config.yaml
n_layer: 12
d_model: 256
n_head: 4
n_kv_head: 4
head_dim: 64
d_mlp: 2048
vocab_size: 5118
activation: "tanh_gelu"
norm: "layernorm"
norm_place: "pre"
norm_eps: 1e-06
positions: "learned"
qk_norm: false
attn_scale: 0.125
bias: "qkv"
tie_embeddings: true
parallel_block: false
init: "normal"
init_std_qkv: 0.0312
init_std_o: 0.00639
init_std_up: 0.0312
init_std_down: 0.00639
init_out_by_depth: true
optimizer: "muon_variant"
lr: 0.0181
lr_mult_qkv: 0.5
lr_mult_o: 2.0
lr_mult_down: 2.0
beta1: 0.93
lr_head: 0.0135
grad_clip: 1.0
warmup_steps: 200
schedule: "wsd"
decay_fraction: 1.0
decay_shape: "linear"
final_lr_fraction: 0.1
batch_tokens: 262144
seq_len: 1024
doc_mask: true
train_tokens: 879200000
steps: 3354
dataset: "wikipedia_en"
MLP neurons of a small language model. Each row is named by its layer, matrix (up: input weights; down: output weights) and neuron, and shows model dimensions 64-191. Each number is 128 + 32 x the weight over its row's rms, rounded and kept within 0 to 255.
After each neuron's rows, "fires in" lists the words (lower case) most often at its 100 highest values on Wikipedia text that the model never trained on.

L4.up95 [ 89 114 102 120 155 149 130  54 105 104 140 151  97 155 148 129 108 154  95 168 124 100 137 124 115 169 147 162 123  65 127 100 162 135 149 156 142  80 159 110 148 105 102 126 155 138 114 177 113 197 113 130 109 117 147 186 145 147 107 111 153  31 117  85  93 126 101 107 121 154 129 109 166  77 136 222 119 129 162 173  89 111 155  99  67 121 115 195 125  98 215 179 161  88  92  91 166 156 140 110  82 102 150 110 152 171 169 170  95 100  65 105 138 100 141  92  91 110 150  86 133  99 144 164 114  85 168 151]
L4.down95 [159 119 125 159  75 172 102 189 131 125 127 112 139  54 152 115 105 143  93 154 110 120  43  61 109  91  54 114 144 155 126 115 113 101 185  82 149 152 118 136 104 116  84 138  94  89 118 151  72 145  88  92 178 107  90 113 118 119 118 128 132 142 166 141 119 146 137 187 122 130  92 141 163 135 115 115 138 186  77 102 141 136 137 135  91 120 145 116 112 141  82 108 105 154 115  92 163  82 181 146 118 122  84 163 198 134  95 152 165 155 158 187 119  71 120 212 135 123  65 171 116 164  64 131  90 132  95 161]
fires in: "the", "from", "to", "a", "this"

L4.up325 [ 87 130 148 123 138 128  91 138  82 115 193 141 145 147 119 115 112  53 145 176  74 128 150 115 167 146 180 161  56 206 128 193 148 154 107 132 104  93  96  74 151 132 113  68 150 169  55 104 129 130 144 103 167 101 104 129 131 152 130 157 125  91 126 150 130 158  50 130  90 145 140 102 156 126 134 113 159 137 115 193 129 103  76 128 147 114 110  99 130 132  91 101 153 169  94 174 116 206 121 145 140 137 165 125 120  89 115 143 112 183 196 162  99 159 126 109 144 138 173 131  56  92 139 123 163 125  92 129]
L4.down325 [150 184 109  73 116 160 124 166 160 105 136 181 136 141  87 118 125 137 126 122 157 152 101 121 180 153 139  90 130 196 108  70  56  99 205 157 131 164 131 100 110 113 124 125  86 131  84  70 151 162 114 125 125 122 167 146 241  97 178 122 151  88 101 108  90 117 143 113 108 128 101 166 100  82 142 140 180 154 139  98 140  98 120 137 131 154 152 168 186 160  68 118  93  91  72 116 160 134 149 234 175 109 104 150 110 181 135 116  91 122 133 191 146 138 130 120 131 134  94 151 106 106 102 154 170 148 113 147]
fires in: "and", "as", "other"

L4.up486 [163  94 139  98 136 138 138  98 128 123  72 106 137  91  53 130  92 223 103 120 125 128  77 124 117 143 146 156 169 122 123 143 100 154 159 119  81 110 180  77 147 136  79  99 129  95 147 114 120 110  87 120 134 135 129 118 164 116 102 126 158 151 120 162  96 166  96 103 121 106 116 114  84 117  78 187 173 105 139  70 170 148 159 136 132 186 117 163 102 146 129 145 159 135 145 109 160 161 157 134 101 176 175  45  86 186  82 100  89 125 150  77 107 118 120  91 151 136  60 172 167 162 127  82 137 110 117  91]
L4.down486 [126  96  98  93 163  77  97 131 134 189 114 130  80 152  72 107 105 195 130 125 198 117 145  78 165 165 175  77 120  99  90 167 103 158 100  76 137  88 176 123 131 155 123 129 141 132  99  83 110 154 120 142  89 131  99 121 119 149 141 102 167  83 188 141 101 114 184 162  61  81 121 112 137 184 124 142  99  93  95  92  96 102 132 173 109 152 151 175 121 135 154  89 158  94  94 156  96 185 171 155  97 134 152  85 166 182 163 156 141 115 144  73 138 158 123  63 159 147  48 125 188 166 176 131 129 137 146 127]
fires in: "phd", "a", "degree", "in", "master", "bachelor"

L4.up1075 [135 148 154 119 136 150  65 181 115 161  77 168 169 146  89 100 171 152 116 129 148 111 126 179 169 122 146 145 105 214 153 115 110 121  91  75 127 191 147 130  93  95 133 166 141 103  77 130  70 151 116 118 149 119  70  80 254 111 123 179 140 143 109 142  72 168 129 126 131 145 144 180 108 134 127 134 136 119 129 136 127 212 116 116 166 165 113 125 134 134 118 154 117 102 113 107  92  94 133 105 153 164 148 177 144 112 147  66  76 127 133 149 186 108  46  78 153 169 137 168  92 117  94 114 145  80 119 210]
L4.down1075 [100 160 167 132 121 163 162 124 120 174 140 160 114 177 149 161 156  97 107 141 157 158 191 113  86 167 168  59 140  96  79 140 173  74 154 120 105 151 135 120 159  77 114 108 168 174 121 129  80  89  95 126 110 126 191 208 137 167 110 156 133 119 187 157 200 164 151 116  84 145 152  78 136 135 153 137  96 103 137  91  75 108 151 129 190 120  91 139  84 138 144 123 189 124 154 120 154 129 115 132 178 111 128 173 105 166 173  95 150 156 140 124 124 118 155 161  51 122 132 100 112 116 132 138 183 151 202  66]
fires in: "later", "then", "only", "eventually", "soon", "been"

L7.up1592 [145 167 150 179 123 147 139 126 152 110 124  51  99 123 186 153 111 130  96 149 129 103 131 156 172 165 136 124 123  78  59 122  85 165  52 189  87  22 148 179 121 145 141 180  97  88 162 130 128 136 106 140 106 139 108 132 124 150 153 142 118  57 165 127 136 143 114 145  43  83 163 122 126  96 155 165 122 144 143  77 117 132 130 160 119 154 122 113 153 138 121 135 175 110 126 118 134  97 123 103 103 150 165  74  97 153  94 204  70 135 151  90 121 134 113 108 144  88 101  85  74 138 159 168 138 135 111 178]
L7.down1592 [118 108  84  99 156 133 124 137 135 124 110 145 166 151 116 127 219 157  84 160 153  73 173 162  45 133 109 183 129 193 127 118 131 125  99  75 102 141 135 101 130 127 105 121 150 104 136 125  87 133 144 130  80  71  88 112 113 113 149 135 138 224 110 140 138 119 155 116 169 137  99 151 123 165  95 146  89 126 169 129  90 181 127 117 123 118 104 135 154 144 104 112  96 144 144  83 146 143 118 124 146 179  75 173 121 143 104  90 139 140 116 121 107 116 127 198 169  94  62 190 195 100 101  79 145 132 156 152]
fires in: "a", "the", "from", "graduated", "after"

L7.up395 [143 107 137 125 159 130 118  94  88 140 144  82 144  93 140 141 121 160 102  99 149 148 146 156 189 130 191 169 135 116 116 112 114 162 166  81 150 110 177  87 117 153 102 124  76  51  87 129  69 172 150 160 156 148 121 128 163 146 118 106 120 136 138 134 107  84 149 107 110 126 138 138 164 126  44 155 148 131  98 106 136 105 173 152  67 130 147 139  98 135 107 126 134 135 215 175 155 155 157 101 157 161  70 174  89 116 112 133  64 120 155 143  80 144 150 110 147 181 165 185 138 153 172 135 160 183 138 163]
L7.down395 [145 168  80  74 119 153 162 121 143 161 115 154 128 140 142 194 127 147  95 138 116 146  75 124 113 136 138 115 142 151 141 126 123 124 132  63 133 114 106 111 127 103  95 101 151 114  99 175 104 156 123  84 152 112 111 111 169 140 119 158 127 158 136 144 124 107 129 197 109 136 128 146 162  83 130 145  85 183 146 154 152  87 123  61 119  93 198 144 136 121 169 127 162  98 132  85 142 208 120 115  92 195  96 121 155 212 127 175 100 130 135  78 151  95 143  98 156  92 128 122 141  19 116 163 163 146 154 120]
fires in: "a", "his", "bachelor", "phd", "s"

L7.up1505 [102 104 126 113 139 127 158 115 111 144 134 134  77 134 122 122 156  98 134 190 170 211 171 135  83 188 133 137 116 151 127 118 141 132 143 106 172 130 177  64 123 152 130 170 113  86 123 130  99 137 120 137 130 156 111 217 154 108 174 123 112 107  85 117 116 122 143 157 125 135 120 116 114 163 125 152 113 101  97 151  91 138 158 181 108  88 130 132 117 136 116  72 134  93 100 146 109  82 133 107  91  33 114 205 163 121 162 157  90 145 123 113 148 160 101 137 124  91  96 149  83 109 139 124 155 129 109 212]
L7.down1505 [100  84 161  59 138 121 140 152 132 152 146 113 114 148 147 154 156 145 148 113  83  73  99 121 144 142  98 156 159 138 161  84 155 111 160 169 121 119 154 174 146 110 104 113 138 163 114 154 117 179 109 105 174 113 179 151  91 155 198  73 114 130 148 120  97  85 131 130  86  80 158 132 149 118  55 166 117  41 157 136 176 151  94 154 131  92  81 112 110 110 139 158 107  68 138 136 185 160 178  88 168 131 123  71 133 128 128 122 140 157 109 137  82 109  78 159 178 160 134 200 147  49  77 143  59 112 152  85]
fires in: "the", "most", "first", "second", "earliest", "on"

L4.up369 [127 146 106  81 161 122 132  73 129  96 138 114 164 108  86 122 147 155 132 172 158 171  86 132 145 211 237 133 121 133 167 102 136  97 120  82 148 115 124  99 194 105 110 159  94 125 116 115  96 107  72 115 109  67 151  72 134  92 146 123  62 120 137 146 118 135 176 159 131 133 140 174 123 121 123 142 145 171 190  97 135 120 147 185 137 161 113  91 135 101 125 199 103 129 100 105  96  83 134 119  90 121  85  63 127 126 137 107 135 163 156 122 122 136 125 119  20 132  87 111 139 177 135  70 115 104 107 131]
L4.down369 [ 98  53 140 111 122 175  84  93 159 174  77 137 106 142 156 174 110 131  87  47 183  90 130  97 110 140 116 121 168 170 157 171 122 146 138 179 122 158 145  80 115 154 123 184 139 162 129 139 194  78 146  99 126 127 170 131 181 153 155  98 141 164 108 109  76 148  90 132  85 105  62  44 158 104 134 128 187 106 110 143 153  83 129  67 104 218 124 130 157 117 127 152 109 125 152 132 101 164 128 125  95 137 164 157 103 157  89 194 129 151 154  86 125 147 121  96  98 143 153 126 119 130 140 116 139 120 167 104]
fires in: "this", "that", "these"

L7.up2026 [122 104 173 141 109  73 146 170 121 127 167 109 153 139 110 131  99 110 147 147 138 151  85  89 122 144  93 107  83 121 170 165  98 139 144 117  92  49 106 161 100 133 158 122 163 160  85 133 127 129 141  96  63 128 122 213 116  91  99 118  92 107 128 102 139  79  96 125  91  99 148 119 107 128 133  97 115 135 137  90 148 157 139 130 151 147 104 103 167 117 104 199 146 150 173 164 142 129 110 165 123  86  87 112 160 100 151  62 107 113 184 198 146 124 162 163 184 158  84 117 136 139 102 133 160 112 143 177]
L7.down2026 [ 93 127 165 160 106 176  71 132 117  43 155 177 118 112 161  96 132 145 156  99 136 164 127 185 164  85 166 111 130  56  92 111 157 130 118 149 177  95 139 120 107 133 115 133 106 127  93 112 117 108 134 111 152 106 151 102  98 132 133 119 126 132 106 118 116 185 110 101 131 126 151 139 102 187 124 111 201 150 105 148 157  67 111 128 178  88 144 129 188 115 165  96  92  80  88 156  74 167 164  85 192  91 128 145 140 156 143 160 129 145  96 161 106 110  55 140 132 139 159 118 120 145 152 124  97 183  92  99]
fires in: "and", "when", "even"

L4.up793 [135 141 162 111 100 139 161  55 116 145 107 149 129 107 131 114 147 100 181 140 125 131 103 106 104 111 138 104 160  82 146 199  98 205 126 144 123 104 178 152 121 128 154 158 133  99 138 168 130  60 135 116 125 209 122 145 116  92 142 169  87 127 180  93 142 135 138 104  60  85 152 115 113 136  99 132 117 169 134 145 124 158 133  72 120 137 109 204 149 115 158  73 125  73 114  99 108 156  83 143 146 183 127 201  57 155 166 165  82  87 111  80  75 140 110 131 205 118 135 149 108 203 115 125 138 119 141 126]
L4.down793 [177  98 145  59 142 166 151 149 123 115 223 165  42 141 125 101 137 107 126 174  82  96 105 124 112  95 133 138 164 106 108 130  91 161 109 114  86  93 119  85 100 145 116 179 105 130 100 135 144 141 146 111 104 141 106  86 174 150 142 104 186 189  82 149 154 104 147  92 102 103 177 171 152 125 118 148  88 155 129 110 132 116  77  86 189 119 142 149 187 151 171 178 138 122  76 141 130 130  98 139 174 120 106 107 129 104 119 143 124 112  59 130 173 128 103 148 102  84 138 194 128 146  67 114 128 100 126 168]
fires in: "the", "at", "near", "september", "from"

L4.up1882 [125 107 161 130 151 113 115 153 134 204 149 121 134 121 115  71 214 112  77 141 132 174 127 162 109 141 155  97 129  62 133 206 131  93 108  99 113 115  33 130 170 172 132 142 174 123 105 135 144 117 146  97 102  92 161 175 165 117 103 148 163  79 133 139 131 102 127 119  87 107 113 109 110 139 125 120 121 165 130 127  76 148 122 103 131 141 109 131 103 134 135 123 153 106 115 126 141 124 139 106 138 155 147 105 156 121 132 117 135 202 126  73 139 150  95  97 202 139 149 126 107 164  95 176  95 143 110 104]
L4.down1882 [159 176 109 155 122 212 154  88 153 114 105  98 145 139 102 155  89 167 163 110 157 125  96 127  78 131 124 144 119 144 215  44 116 153  95  90  86 194 120 100 109  83  77  95 102 173 125 164 124 146 154 171 170 152 123 111 113 130  99 177 180  95  86 127 110 124 179 173 147 121 167 102  80 140 118 153 146 152  98 129 135  77 156  96 142 196  75 121 113  88 139 141 178  76 150 120  87 105 151 139 134 118  77 112  98 164 165 190 116 155 125 152 153 123 127 121 105 132 167 106 135 158 151  88 114 100 163 115]
fires in: "was", "soon", "later"

L4.up712 [145 125 104 150  92 114  99 222 157 108 139 131 152 159  90 113 102 141 127  95 159 117 125 111 151  87 130 144 111  67 141 123 152 173 115 139 104 141 157 163 133 159 110 117  74  93 114 159  84  97 136 162 148  78 151 100 153 159 135 129  45 109  99 158 103 111 151  80 133 117 136 129  80 177 161 116 124 133 129  92 127 107 141 135 153 145 107 153  96 135 160 155 116 106  73 135 131 101 154 114 143 117 103 100 164 125 159 114 145 165 181 192 114 196 134  63  86  80 116  95  83 160 121  81 145 138 126 165]
L4.down712 [140 186 158 182 101 135 153  94  72 178  59 147 101 138 171 119 116 105 173 166 178  99 116 112 108 141 150 124  80 130 164 158 133 112 152 105 110 157 116 134 120  44  95  97 137  93 113 139 140  76 174 137 124 123  97 187 124 115  92 122 153 163 114  93 132 143 128 154 120 172 100 154  88  44 128 114 161 141 163 160  82 104 166  95 110 120 100  96 132 138 127 104  34 135 147  98  72 115 126 139 113 158  95 138  87 143 103 114  95 147  76  67 139  84 124 116 160 128 123 113 108 138 174 149 111 140  84  74]
fires in: "the", "his", "s", "they", "a", "is"

L7.up548 [136 123 117 101 134 123  96 143 138 174  85 126  76  89  94 131 136 112 132 138 136 105  48 109 125 136 111 117 153  57 117 148  96  93 112 134 163  78 100 148  90 174  73 179 103 105 151  98  51  83 147  72 122 120 118 105 123 195 115 107 125 110 187 109  68 118  79 140  99 152  78 131 146  93 141 121 111 153 144 131 159 108 102 144 104 112 126 129 163 156  86 193 132 127 115 158  75 145 134 141  95  94 109 192 190 118 118 139  93  89 110 142 125 146 100  97 130  96 120 116 103 197 121 127 119 167 131  99]
L7.down548 [137 135  89 138 133 124 111 137 116 137 122 125 164 124 158 150  44 187 143  94 155  77 129 126 177 117 144 145 159 134 184 131  18 107 171 191 164  93  91 152 100 121 156 131  91 106 133 166 135  83 113  99  91 138  98 140  96 153 111 114 109 169 145 139 169 111  85 145  96 152 115 148 192 104  73 184 148 161 141 112 190  90 137 170 177 128 142 107 140 114 130 148 168 119 118 150 111 154 114  97  95 120  98 156 177 146 131 109  93 139  31  96 108 131 156 158 115 105 149  93  82 124 133 139  96 133  98  79]
fires in: "a", "in", "for", "an", "of", "best"

L7.up989 [ 90 161 134 190 138 111 173 157 109  67 162 125 171 164 111 107 115 100 130 178  84 109 141 140 133 117  93 117  98 112  55 130 110  73 135  60 109 129 110 140 100 127 117 170 118 133 107 170 175 131 151 158 107  85 110 187  87  68 114 155  81 126 116  60 107 147 179 137 165 147 155 142 170  95 146 133 135 137 180  78 144 163 133 113  83 122  68  87 181  84 108 154 131 106  59 115 106 135  97 166 148 138 120 156 114  88  99 125 103 176 175 177 136 109 180 172 145 127  88 110 115  99 156 107 159  95 160 180]
L7.down989 [112 145 159 131 197 118 126 168  87 155 166 188 130 135  60 114 134  81  93 176 138 137 122  89 138 131  77 160 136 143  98 132 121 145 148 152 109 101 117 144 142 153 129 113 162 107 148  41 114 102  90 166 122 105 107 159 124 158 225 142 141 146  87 182 144 123 124 127 108 122 121 102 113 155 136 115 141 127  77 182 138 127 164 116 127 154 109 142 110  84 125  89 153 100 157 122  88  69 168 147 163 109 139 146 134 123 134 105 139 130 134 148 104 165  81 107 131 129 119 147 148  69 137 160 135 110 106 174]
fires in: "the", "that", "first", "after"

L4.up160 [127 148  86  79  80 138 112 144  97 129 107 149  90 125  76 167 124 145 172 126 186 178  83 140 173 173 164 191 126 128 109 139  94 150 139 124 204 113 147 134 148 184 145  96 123 159 147  92 108 167 135  84  78  82 161 187 206 137  89 126  79 160  84 162  97 121 130  54 179 182  96 161 194 209 152 139 140 125 132 135 149 142 103 100 174 130 169 141 102 137 113 129  86 173 113 119  97 146 127  92  92 182 111 153  80 209 117 166  78 124 153  89 102 114  95  81 119 121  83 133 134 168 126 138 122 151 140 140]
L4.down160 [135  94  85 134 105 123 133  64 114 126  95 131 117 122  95 115 138 148  74 149 116  52  89 174 152 145 111 129 121 119  67 100 148 147 118  82 149 139  86 140  90 106 135 137  83 128 132 145 175 139 120 171 149 139 105 134  97  56  87 138 114  66 119 125 150 141 137 116 102 199 132 141 137 177 122 135 149 168 162 119 181 139 146 134 142  90 128 132 149 137 156 113 114 111 163 154 107 146 105 129 162  58 113  32 101 169 112 111 150 143  88  97  83 105 125 170 110 127 199 171 114 107 110  91  42  94 120 177]
fires in: "a", "born", "has", "is", "an"

L4.up1064 [ 97 111 164  98 112  73 151 146 161 132 149 108  29 133 119 107 122 110 147 142 177 145 100 128 128 127 131 194 161  78 111 180 126 134 112 120 148 136 145 171 107 184 154 136 152 157 170 130  95 146 120 148 114 209 122 155 109 102 138 164 159 138 196 140 100  83 138 125 128 152 159  88 130 123 169  88 149 150 117 156 118  74 103 126 116 165 116 137  37 149  81  48 184 127 122 130 126  69 130 157  90  91  73 137  97  83 133 169 122 153  96 120 157 152 121 140 106 180 161 182  96 152 182 170 100 138 133 103]
L4.down1064 [159 124 127 131 125 196 154 127  76  82 121 102 126 124 180 134  87 166  90 153 136 152 164 135 138 109 108 123 115 117 159 138 124  89 133  72 125 121 136 118 124  94  70 170 168 117 128 102 139  90 140 146 157  94 150 135  92 119 111 151 124 105 167 110 129 118 141  45 108 126 124 120 101 186 213  98 129 117 152 135 142 143  86 134 149 168 167 114 133  93 138 163 142  82  99 166 151 160 113  71 173 109 115 108  75 143 103  38 152  72 178 118 109 112 119 163 158 154  97 209 156  81 193 109 157 174 146 135]
fires in: "while", "often", "along", "sometimes", "or", "up"

L7.up2014 [ 74  78  82 177 132 126 123 171 108 139 151  60 158 135 132 135 148 148 181 142 157 176 221  92 106 190 141 111 150  94 182  69  93 139 106 150 152 133 164  98 150 135  77 121 177 106 108 128 117 120 157 139 154 132 134 187  82  95 127 120 116 159 149 142  70 138 142 151 152 115 135 171 161 145 137 172  92 138 173  99 121  94 166 122 102 152 135 121 104 132 171 122 212 150 108 107 136 109 137 152 103 159 145  89 126 121 112 133 122 147 142 123 181 139  69 112  90 171 130 107 166 174 142 139 180 141 153 126]
L7.down2014 [151 116 183 100 115 131 175  85 106 112 138 145 124 102 145 114 167  68 138 139 142  99  98 153 124 182  77 139  88 171  86 102 103  80  57 108 106  38  94 115 116 168 187 185  80 112 106 118  58 122 170 161  94 119 139  93 142  95 152 146 119 142 126 100 148  74 141 173 148 100  79 144 134  92  79 156 175 148 162 136 149  95 125 138 143 120 113 112 150 129 103 170 170 127 120 136 118 151 148  48  56 107 159 112 147 109 108 103 108 119 137 132 146  95 122 143 153 131 115 166  63 103 156 129 108  76  75 126]
fires in: "after", "his", "the", "s", "of"

L4.up1574 [150 117 135 132 134 174 127 129 157 141 152 132 130 125  84 130 174  74 128  73 155 141 135  82 189 188 142 119 153 139  94  86 202 175 125 108 102 105 133 174 125 150  90 165 173 100 112 113 153 134 113  80 154 116  96 149 159 135 144 151  89 129  50  93 150 121  93 134 185  87 163 122 171 120 129 118 133 120 113  91 152 126 124 196 127 181 165 177 158  67 151 100 173 123 178 166 112 109 172  90 126 150 178 180 108 176 163 129  85 106 141 183 123 128 130 111 185 124 119 141 105 142 201 144 111  90 127 119]
L4.down1574 [141  82 110 116 155 100 112  88 138  61  89 102 161 120 138 165 155 147 139 112  87 121  94  65 102 128 100 130 148 148 170 179 186 104 129 103  62 107  90 157 148 146 105 137 107 147 137 132 109 143 176 146 124 140 178 101 146 120 154 111 170 145 183 153 104 154  91 137 104 127 103  93 142 131 116 156 165 120 109 105  84  94 140 161 149  69 134 117 103 134 118 138 153 117  94 151 194 139 147 151 129  93 168  76 114  89 137 107 111 153 104 130 136 160 107 104 113 120 141 111 180 145  78 147 134 144 141 146]
fires in: "first", "way", "same", "go", "next", "theory"

L4.up431 [134 134 131 157 168 153 126 155  98  49 118  77 107 159 157 150 141  97 147 125 127 175 139  81 100 158 137 153  75 102 153  85 139  72 141 141  90  96 135 129 117 165 117 143 103 138  96 165 156  81 128 125 146 170 174 215 182 125 111  95  96 175 169 176 102  87 169 131 148 174  86 150 144 105 158 111  86 167 125 159 128 121 115 148  89 160  75 142 134  89 129  67 152  87  97 145 128 118 116  82 104 133 107 185 139 108 180  94 136 145  98 158 150  97 144 120 134 151 109 144 115 119 160  86 101 167 105 179]
L4.down431 [134 128 120  79 155 128 172 157 190  93  81  95 104 140 101  96 139 135 140 112  66 134 150 151  98 122 151 143 164 123 127 155 112 162  77 110 163 175 124 155  70  92 143 164 123 113  95 121 111  93 148 120  59  72  82 131  83 112 130 157 119 143  98  93 116 164 156 199  87 108  90 133 144 159  87 126 164  58 117 122 131 121 198  64  97  85 143 104 154 191 123 118  93 153 140 139 127 165 135 152 101  99 146  94  80  94 162 137 115 126 213  99 106 104 109 138 154 140  87 103 133 147 127  76 127 134 136 105]
fires in: "the", "this", "which", "his"

L7.up41 [120 175  98 144 114  82 139 131 158 129 113  42 148 168 131 119 169 126 128 132 165  84  73 122 129  88 114 135  97 162 122  62  54 183 115 101  79 105 190 132 136 123 123 178 132 144 142 103 143 107 102 151 131 143 101 132 108 137 163 172 123  92  81  48 160  75 111 162 139 148  78 114 134 163 140 113  94 166 134 125 118 164 105 117  73 170 166 181 191 146  71 114 109 111 118 128 146 124 107 113  63  96 148 132 148 123 105 189  88 100 148  82 125 156 139 136 192 100 146  54 102 138 121 112 138 100 137 140]
L7.down41 [116 131 109 165 169 113 165 142  93 106 127 136 140  88 106 199  84  41 189 105  91 123 115  60 162 162 180 140 137 128 147 127 100 115 137 153 157 116 114 119 109 138 154 139 135 125 140 179 140 136 180 176 176 148 139 182 193 199  95 125 126 163 130 142 128 151 187 137 106 130 118 167 179 124 139 164 108 134  87  84 138 159 137  98 165 143 103 135  66 114  93 144 132 138 148 146 196  87 111 166 142  98 117  75 126 135 130 124 172 164  94 127 158  93 117 113 107 170 149 112 112 111 104  99  93 163 190  94]
fires in: "this", "following", "only", "next", "second", "first"

L7.up1660 [116 132 173  51 161 133 143 173 163 150 145 163 191 143 110 119 140 167 122  84 169 125 109 113  71 228 115  87 164 149 125 152 120 126 122 135 168 140 164 112 109 113 120 108 145 112 135 151 148 130 100 166 126  87 169 102 245 121 111 107 124  97 118 113 124  90 179  82  95 147 140 129 132 132 149 128 124 171 159 174 101 114 114 112 126 125 116 185 118 184 119 142 130 125 143  61 133  85 138 181  92 146 154 109 128 171 118 156 117 143  87  96 118 145  92  94 120 103 133 117 152 151 122 146 136 184 113 203]
L7.down1660 [185 100 133 146 157 145 159 120 189 105 116 110  76 170 106 136  95 156 167  98 113 150 175 142 106 128 132  74 170 156 134 180 129  98 135 133  81  91 156  83 127 108 158 150  62  45 122 122 150 145 132 164 128 176  90 155 107 222  95 149 116  89 111 104 131 172  44 144 126 161 114 106  98 121 131 142  55  99 139  95 112 165 169 135 163 167 112 136  76  88 139  93 157  74 153 125 179  96  76  97 122 113 125 109 111  74  87  86 179 179 149 129 132 130 151 132  47  74 150  85 125 123 175 102 130  97 140 172]
fires in: "this", "it", "them", "only", "something", "which"

L4.up124 [121 106  68  70 102 116 141 116 162  81 134 139 204 175  85 192 141 153 113  76 120 134 108 137 147 145 102  47 102 143 170  74 130 108 138 108  90  94 124 145  93 117 129 131 114 104 142 151  80 105 178 112 136 165 112 105 125 146 151 127 131 174 102 116 121 113 149 167 183 147 115  79 142 106 139 130 120 121 135 156 106 139 144  68 246 108  94 184 156 163 108 169 118 176 138 128 105  90 145 141 129 127 113 142 155 105 109 133 101 144 129 188 191 138 154 155 162 103  91  97 100 124 138 105 107  90 127 152]
L4.down124 [161 155 138  83 157 192 130 128 153 123 132 152  78 108 169  51 126  91 135 133 125 128 149 166 138 165 125 165 146 145 104 122 122 148  79 116 133 119 148 127  84 195 168 110 134 143 105 115 133 135 126 148 110 144 142 168 146 146 203 192 126 118 152 122 113 182 108 151  95  62  86 190 140 162 126 122 100 129  88 140 157 118 168 116 118 125 147 104 114 142 173 117 136 141 116  76  69 160 175 126  94 122  99 158 155 185 112  92 119 112 100 148 153 123  72 143 130 131 188 136 137 115 127  75 119 170 105  90]
fires in: "the", "s", "than", "their"

L4.up456 [ 63  92 117 179  86 134 202 125 136  79 136 102 109 138  85 103 146  88 192 154 166 145 128 112 137 126 118 158 105 142 180  72 190 109 116 102 108 156 153 147 152 140 129 107 163 114 125  93 139 134  92 198  99 188 162 109 116 130 138 116 161 155  79 113 138 104 128 112 159 130 125 156 118 123 151 143 121 161 112 123 111 131 175 124 126  83  87 138 153 130 144 157 115 100 133 152 101 103 137 148 141 150 157 165  64 133  95 162 137  70  97 107 168 147 106 128 145  80 154  89 126 108 139  61 115 131 124 148]
L4.down456 [ 84 135 129  96 138 129 120 168 160 162 107 135 120 117 187 151  93 150  86 156 140 103 145 140  94 109 127 160 115 122 108 191 116 189 135 112 182  75 160  86 171 121 121 150  88  90  93 117  84 138 110  94 176 117 132 143 173 156 156 167 139 119 143 143  89  85 153 124 119 143 108  96  77 137 110  49 105 118  54 179 200 163 111 120 119 155 156 169  89 206 114 130 145 181 145 139 127 118 117 122  98 120  81  99 177 112 129 144 180 155 160 184 115 124 104 147 103 117 143 203 125 108  99  85 133  81 121 145]
fires in: "two", "three", "first", "second", "to", "four"

L7.up49 [ 70  65  74 193 182 147  72 152 111 139 128 153  96 150 105 132 139  95 111 115 137 164 146 169 134 125 146 105 144 126 157 167 134 114 132  77 110 124 171  82 158 128 144 115  98 134 112 100 138 108 121 120  80  77 188 133 139  97 111 150  80 137 122  87  99 139  81  61 124  83 123 158  80 158 159   0 107 120 113 130  97 111 110 110 178 157 124 175 152 113 150 114  87 157 119 115 137 135 143 195  75 141 111 113 104 122  67 138 106 128  89  86 148 138 145 129 134 149 126  88 104  51 167 111 190  97  79 171]
L7.down49 [ 87  89 135 108 167 166 151 154 148 106 164 136 110 125 168  76  96  50 134 122 115 167 171 115 169 115 120 100 104 141 128 112  76 115 113 139  98 137 124 171 120 146 136 124 132 141 114 164 147  81 183 104 134 149 131 121 121 130 166 141 149 152 129 111 116 101 183 150  98 124  52 113  87 164 143 138 125 119  38 123 110  94 159 157 169 153 107 117  92 121  83 131 203 101  84 186  86 103 100 100 104 102 157 133 124 103 197  77 114  37  95 134 118  63  74  94 131 162 187 120 111 120  55 179  95 126 126  98]
fires in: "they", "and", "we", "not", "are"

L4.up1250 [147 131  98 103 167  98 141 168 135 129 116 100 117 151 132 107 138  94  90 136 137 177 179 104  91 171 126 113 141 131  69 141  91 149 153 104 131 167 114  58 149 136 118 170 131  76 112 101 104 171 145 102 120 220 130 178  90 143 189 145  66 131 118  98 176 196  96 131 153 107 113  90 101 161 129 138 146 143 166 152  81  98 140 147  74 109  90 129 164 115 180  96 170 122  89  99  92 190 103 178 114  58  89  89 111 157 122 170 113 175 122 133 180 107 129 116 135 156  98 127 161 168 141  91  78 135 165 177]
L4.down1250 [162 101 150 109 154 105 133 136 120 132 114 211 188 136 178 157 155 172 198 127 144 100 125 107 101 149 123 147  82 123 151  92 135  96 198 163  78 105  81 128 107 125 130 139 109 123 108 186 183 130 132 140 130  73 180  99  80  75 134 155 115 163 143  94  65 121 175 106 120  86 121 115  71 120 124 196 117 111  93 195 147 103 141  39 186 149  98 184 100 129 149 119 139  65 158 101  90 111 100 137 101 134 102 121 113  97 151 109  96  98 129 108 155 138 137 118 124 123 135 148 104  73 175 115  65 154 178 141]
fires in: "january", "february", "august", "october", "december"